config = dict(
    num_hidden_layers=14,
    hidden_size=160,
    num_attention_heads=2,
    num_key_value_heads=2,
    head_dim=64,
    intermediate_size=640,
    vocab_size=2048,
    hidden_act='geglu',
    norm='rmsnorm',
    norm_place='pre',
    norm_eps=1e-05,
    positions='rope',
    rope_theta=10000.0,
    rope_fraction=1.0,
    qk_norm=False,
    attn_scale=0.125,
    bias='none',
    tie_word_embeddings=False,
    parallel_block=False,
    init='orth',
    init_std_qkv=0.0374,
    init_std_o=0.0,
    init_std_up=0.0374,
    init_std_down=0.0,
    optimizer='adamw',
    learning_rate=0.00152,
    beta1=0.9,
    beta2=0.98,
    weight_decay=0.057,
    lr_head=0.0043,
    max_grad_norm=2.0,
    warmup_steps=284,
    schedule='wsd',
    decay_fraction=0.743,
    decay_shape='linear',
    final_lr_fraction=0.0,
    batch_tokens=8192,
    max_seq_len=1024,
    doc_mask=True,
    train_tokens=102800000,
    max_steps=12549,
    dataset='wikipedia_en',
)
MLP neurons of a small language model. Each row is named by its layer, matrix (gate and up: input weights; down: output weights) and neuron, and shows model dimensions 48-111. Each number is 128 + 32 x the weight over its row's rms, rounded and kept within 0 to 255. A neuron's up and down rows have the sign that makes its largest values positive.
Before each neuron's rows, "fires on" lists the tokens most often at its 100 highest values on Wikipedia text that the model never trained on.

fires on: "\n", " following", " open", " order", " second"
L4.gate613 [121 135 159 150 161 100 144 131 158 138 108 120 111 138 114 136  62 122  88 110 124 117 161  95 116  14 116  68 106 119 148 145 153 106 139 142 119 109 145 158  74  94 117 172 116 157  60  92 135 170 111 113 141 149  94 124 131 154 124 132 158  96  83 173]
L4.up613 [ 77 129  96 166 130 114 100 163 101 111 179 190 115 133 150  87 102  96 177  83 130 112 135 127 121 113 119 138 105 104 100 143  96 137  79 134  67 119 103  83 145 137 133 113  97 105  40 170 133 121 113 127 202  85 110  77 135 108 148 161 137  81 131 136]
L4.down613 [ 62 113 116 118 190 162 125 142 169 107 174  94 130  90 131 125 139 134 125 143  95 139 148 151  80  44 116 123 121  75  47 104 155 154  74  79  57  74 128  80 159 174 120 100 155 120 144  87 100 146  79 170 107 165 106  77 119 138 128 121 138 142 160 179]

fires on: "g", "p", "e", "li", "s"
L10.gate171 [141  58 136 103 110 153 141 151  98 116 159 138  42 108 188  95  81 107 152 155 132 131 103  61 133 135 101  85 147 123 172 163 144 133 112 121  68 100  75 165  87 104 182 105  99 129 134 128 139 144 110  99 168 185 143 183 105 162 165 150 181  90  90 150]
L10.up171 [161 116  82  91  83 140 177 114 153 192 115 122 111 211 114  92 102 186 133 104 133 125 169  98  75 116 147 101  64 144 153 122 117  79 102 140  88  91  85 159 187 134 117 174 110 160 145 180 129 147 111 170  71 150 159 118 163 131  44 159 117 160  83 173]
L10.down171 [100 119 109 174 118 161 126 126 148 118 106 185 123 109  87 111 139 178 135  99 146 144 100 146 115 138 154 148 142 119  71 135  86 156 146 144  95 107 188 110 125 100 126 145 142 102 169 183 110 121 150 147 109 158 144 115 123 140 115 156 134  92 167 142]

fires on: "or", "ic", "it", "et", "on", "al"
L7.gate597 [186 168  87 139 126  98 180  78 124 114 132 148  96 174 179 137  93 200 113 147 108 106 166 133 141 113 186 159 157 136 107  89 101  66 115 151  93 130  78 117 141 146 152 134 142 125 203  71 127 195 151 132 148 120 147 171 132 133 121 153 139  86 116 137]
L7.up597 [117 157 115  53 100 118  76 157 121 130  71 105 170 136 188 176  88 144 135 115 120  87 104 117 136 100 118 153 121 127 123 110 140 173 108 116 143 127  84 172 169 157 132 199 121 148 135  84 118 133  48 128 152 128  84  86 176 116 138 136 153 133 141 102]
L7.down597 [115  91 131 177  89 165 113 144 164 145 146 120 116 106 158 164 170 135  97 190 135 139 163  44 118 142 127  82 153 135 140 143 172 135 108 162  86 164 114 122 103 117 104 110  87 107 173 129  85 130 166 147 159 138 147 130  81 116 129 104 143 128 147 173]

fires on: "y", " career", "History", "re", " design"
L8.gate367 [155 135 135  58 150 120 172 117 135 110 103 168 126 128 145 112  64 102  98  95  66 113 121  77 167  85 142 138 145 129 153 160  94 160  52 138 108  57 129 152 137  73 121 142  96 100 134 117 161 108  89 109 118 166  75 165 169 119 127  97 126  93 119 178]
L8.up367 [192 165 130 154 191 145 132 135 203 149 114  80 119  88 140 120 149  99 126 100 105  86 111 169  62  77 157 170  81  56  59 153 187 186  54  98 139 118 140 130  95 102 144 121 150 151  97 130 136 121 111 141 133 112 113 107 187 133 131  78 107 102 119 177]
L8.down367 [175  87 114 137 150 133 109 138 121 121 194 121 143 158  85 147 135 128 128  69 163 140  76 152 107  63  91 141 108 151 117 115 116 144 106 126  95 129  85  52 129 104  45 123  84 112  67 168 132 110 170  84 134 147 100  86 105 142 178 189  70 164 109 177]

fires on: "\n", "al", " Al", "e", " De", "l"
L10.gate43 [105 135 153 172  77  68 144 139 130 174 135 113  90 128 125 180 141 148 161 125 139 198  98  94 139 110 147 161 134 111 151 131 144 128 104 117 139 129  80 156 143 148 134 123 123 143 166  80 140 109 132 119 167 123 137 130 112 145 166  80 157 122 118 147]
L10.up43 [126  90 116 121 132 181 158 180 114 103 109 106  24 189 149 162 102  87 138 163 131 140 153 124  90 104 173  89 109 109  87 154 134 184 114  92  75  87  93 182 122 141  90 122 120 109 164 121 131 141  99 122 140 158 193 134 124 102 148  62 133 128  97 182]
L10.down43 [115 145 103 113 128 162 156 166 128  86 113 133 116 104 119 168 108 114 140 172 226 167 131  74 125 209  88 100 152 153 104 137 174 158  96 131 171  63 179 159 115 140 149 148 169 128 155 175  89 124 105 113 110 171 129 188 135 144 151 114 157  85 126 144]

fires on: "re", "les", "pe", "y", "ra"
L7.gate452 [168 132 122 127 122 146 160 135 135 101 118 196 108  96 140 157 187 101 119 143  95 101  60 109 144  82 142 175 213 134 137 159 106  95  72 158 132  83 115 172  59  47 117 133  98 102 121 197  99 139 118 131 115 193 108 110 183 181 140  74 134 169  74 136]
L7.up452 [118 127  81 138 118  70 166 142 185 118 114 122 215 113 162  75 108 141 139 135 130 122 113 148 115 123 147 181 160 119 128 121 147 122 110 141 139 168 162 112 151 120 110  89  91 129  60 163 179 170 155 131 102 143 100 128 131 118  96 104 128 167 133 192]
L7.down452 [128 128 127 181 155 106 114 106 136 173  90 132 184 119  58 175 138 153 130  85 154  99  75 136 108 103 107  73  62 133 128 144 160 107 157 167 130 136  81 100  73 114 150  87 143  90 153 110 117  74 104 126 144 122 105 129 115  91 109 165 139 138  88  67]

fires on: "ze", "ed", "n", "y", "-", "\n"
L4.gate617 [139 136 180  97 128 122 103 151 135 134 167 100 111 247 138 127  28 106 148  87 118  59 119  88 133 118 137  74 151  45 162  80 126 133 111 120  87 142 126 134 163  86 110 139 143 141  96  65 121 111 124 127 123 139 131 162 128 134 113  98 137 114 152 128]
L4.up617 [108 129 156 121 118 121  80 124 137  70 177 143 141 186 112 130 111 130 138 140 162 117 111 147 138  92 104 110 173  52 176  90 121 138 134 135  92 125 127 154 152 129 154 197 149  82 165  90 103  79  81  90 139 141 141 130 121 187 198  94 131 126 115 108]
L4.down617 [166 177 130 122 110 156  98 175 166  97 135  75 111 172 115 159 184 118 151 134 121 109 197 156 125 131  97 167 129 115 104 119 128 137  87 122  50 129  93 114 108  72 138 186 136 127 134 114 168 178  71  70 149 161 108 121 118 134 122 113 128 114 178 155]

fires on: "\n", " (", "it"
L4.gate363 [127 133 106 118 151  93 148 120 108  88 222 146  55 156 163 108 130 122  72 156 141 109 125  94 189  97 132 142 133 168 135 119 116 150  85 105  97  79 146 154 120 131 161  98 129  61 176 154 165 139  87 116 147 128 130 174 135  95  80 118 223 155 169 109]
L4.up363 [ 60 125 125 162 178 123 145 163  87 121 190 101 108 130 140 101 116 128 146 192 109 167 127  99 128  90 101 151 107 102  87 164 120 103 143 100 113 110 142 168 116 157 133 140 184  42 133 159 145 138  63 154 175  96 117 165 160 105 122 116 166 129 167  80]
L4.down363 [ 93 156 124 175 148 132 148 164  96 141 100 104 190 143 133 130 140  81 138 194  79 167 130  90 136  92  39 100 186  87  92 143 112 114 137 111  97 122 147 166 100 142 150 132 131  90 148 174  84 112  68 172 160  83 111 176 158 116 167 130 163  89 132 117]

fires on: "p", "op", "ip", " P", "om", "s"
L9.gate143 [127 114 144 105 145 112  94 120 115 186 133 140 103 131 106 108 108 149  72 179 160 171 147 102 148 160 120  84 101 100 150 137  81 151 150 131 134 120 131 102 119 147 195 101  79 146 152 203 113 138 169 144 165 129 141 120 159 127 153 100 118 115  68 161]
L9.up143 [125 138  42  69 109 112 175 121 186 134 103 131 131 208  99 104 119 128 113  96 133 163 103 130  71 172 142 104 110 143 194  99 153 112 201 160 127 104  96 150  97  72 161 161 121 156 110 124 152 158 157 119 100  94 118  96 146 117 113  97 146 109 157 118]
L9.down143 [ 79 102  87 117  90 138 145 103 104 100 119 137 139 165 106 143 136  86 209 125 196  93 142 154  81 178 110 199  85  91 106 128  94  91  78 115 124 155 122 126 137  78 128 161  92 121 107 155 124 159 115 155  68 111 114 110 180 106 203 243 168 104  93 138]

fires on: "\n", "im", "e", "l", "k"
L4.gate387 [164 120 168 114  94 113 157 152  83 204 111  88 140 161  96 168 132 151 152  76 118 185  99 160 178 177 133 159 147 147 129 161 157  78 119  93 112 132  98 174 149 115 121 108  96 159 142 143 117 140 146 148 111 190 148 147 117 142 212 102 120  75 144 121]
L4.up387 [142 145 110 125  94 174 112 158 143 216 106 172  25 111 182 107 162  72 133 131 146 146  75 134 106 183 117  39  95 104 162 140 146 142  90  88  94 192 114 158 134 197 145 168 131 119 176 101 135 168 100 155  97 128 145  97 112 151 203  85 136  75 129 129]
L4.down387 [126 101 141 122 143  98 165 185 127  99 107  96 145 127 112 105 141 135 106 224 129 151  91 138  96 125 105 149 105 128 144 139 254  92 120 142  57 112 109 112 107 129 123  68  90 127 152 104 106 129 142 120  65 111 151 104 108 163  91 166 114 176 143 164]

fires on: " first", "\n", "---|---|---|---|", " last", "o", " per"
L4.gate448 [138 159 112 106 146 166 179 100 115  92 125 171  76 195 140  88 113 107 110 157  94 135 128  63 171 126 106 164  92 180  86 151 104 143  82 135 118 133  80 201  99 140 181  99  86 135  98 171 148 147 111 106 137 137  68 165 103 110 147 125 199  94  69 175]
L4.up448 [119 160 128 194 160 128  84 167  91 133 147 126  84 105 163 101 110  94 128 148 110 208  86  87 120  79 115 150 117 161 102 145 129  50  82 115 126 115 147 134 113 161 123 153 178  73  67 106 161  90  68 122 153 156  89 106  99 126 227 109 147 189  98 108]
L4.down448 [ 77 176 149 153 168 135 107 185  67  93 173 128 108 124 107 144 149 134 136 203  62 178  91  81 143  90 100 103 141 132  86 124 158  68  96 118 146 140 140 127 140 164 157 164 126  58  87 117 165 115  64 142 156 117  91 109 147 111 175 127 153 208 135 145]

fires on: "ra", "ar", "ri", "r"
L8.gate610 [134 176 133 107 144  59 119  93  83 136 104 201  82 129 155 127 111 166 141 186 123 104 147 169 104 127 180 103 122 126 149  71 115 142 135 148 190 129 122  50  71  79 126 141  68 108 190 133  82 118 166  91 108 151 172  94 103 125 161 130 179 133  98 170]
L8.up610 [124  68  99 124 163 138 168  98 117  88  97 169 113 118  89 108 167 140 138 181 139 121  96 152  78 147 143 105 161 112 103 129 111  71 153 110 119 107 105 125 124 127 104 105 142 121 154 101 153  94  88 112 146 184  91 171 116 110 140  70 202 130 122 145]
L8.down610 [133 189 118 142 121 115 171 148 116  93 151 126 172 163 207  35 123  90 100 110  91 134 132 157  54 163 110 182 164 163 179 164 135 139 125 118 123  86 129  98 143 132 121  89 159 137 169 104 140  45 122 160  97 171 131 158 139  81 122  99  79 131  96 128]

fires on: "\n"
L4.gate236 [164 177 146 140 135 126 133 105 110 172 200 134  67 168 199 141  71 104 103 123 122 118 116 118  86  99 116 115 152 116 169 161 124 129  83 105  99 153 138 168  91 134  84  92 137 120 117 111 179 179 129  84 113 102 104 134 128 120 126 109 114 124 125 153]
L4.up236 [ 99 186  66 122 136  98 126 139 121 106 151 155 123  60 137 129 116 107  93 118 119 103  85  82 101  50 148 143 115 128 147 137  96 157  97  92  79 131 168 205 115 166 154 121 166  89 115 177 151  76  87 171 207  88  83 138  92 154 206 123 128 142  97 132]
L4.down236 [158 191  90 158 162 184 141 109 140 158 146 119  53 125 106 165 159  85 141 131 106 118 127 179 137 108  86 161 160 141 145 115 149 130 128 104  80 159 140 125 136 107 161 146 104  85 106 137  89 155 118 149 133 141  95 134  79 110  57 107 126 137 170 169]

fires on: " |", "\n"
L4.gate226 [137 156 143 111 146 116  85 108  41  90 189 179 166 153 114 134 141 109  85  56  79 138 120  89 225  68 105 110 176 154 145 133 103 154 109 165 161 101 150 202 126 100 103 144 112  62 105  78 153 154 120 129 170 117 103 157 164 145 143 106 163  69 117 121]
L4.up226 [160 145  70 145 139 118 179 111 129  99 198  90 134  95  56 167 142  93 131 148 163 105  93 160 126 151  97 160 163 117  81 101 134 173 130 109 118 111  94 124 153 183 141 112  65 102  93 159 131 116 180 148 154 149 112 175  79 106 116 148 145 142 143 136]
L4.down226 [203 134 131 138 166 173 176 139 147 104 182  72  74  96 114 171 142  33 120 125 126 107 167 180 156 104 130 116 134 141 182 130 136 137 189 127  63 107 134 159 195 145 152 124  77 128 121 144 110  94 158  79 128  75 133 123 101  64 128 107 131 154 106 115]

fires on: " Ne", " El", ".", " Le", " other"
L8.gate458 [127 156 176 116 111  62 108 150 109  28 167 118  60 123 183 146 187  71 190 110 154 136 104 136 186  89 140 135 177 185 133 143  77 122  92 108 188  52 144 159 131 138 118 149  79 101 123  89 145 122 161 145 132 161 177 155 146 158 133 103 158 156 148 138]
L8.up458 [146 162 118  75 108 148 145 177 141 122 118 107  97 121 162 147 133 130  84 142 130 168 183 158 158  87 158 110 112 148 167 127 119 168 150 115 159 175 191 105 114 189  87 152 162  83  82 134  94  83 160 175 157 183 172  83 173  89 120  94 133 131 103  93]
L8.down458 [102  96 140  84  87 146 124 121 151 152 111 169 199 173  80 170  90 124 169 138 127 124 145  87 162 165 166 119 113  97 141 132 135 133 163 156 140 133 178  99  74 122 101  62  84 158  95 136 189 109 114 133  64 109 141  62  70 102 137  71 132  60 140  86]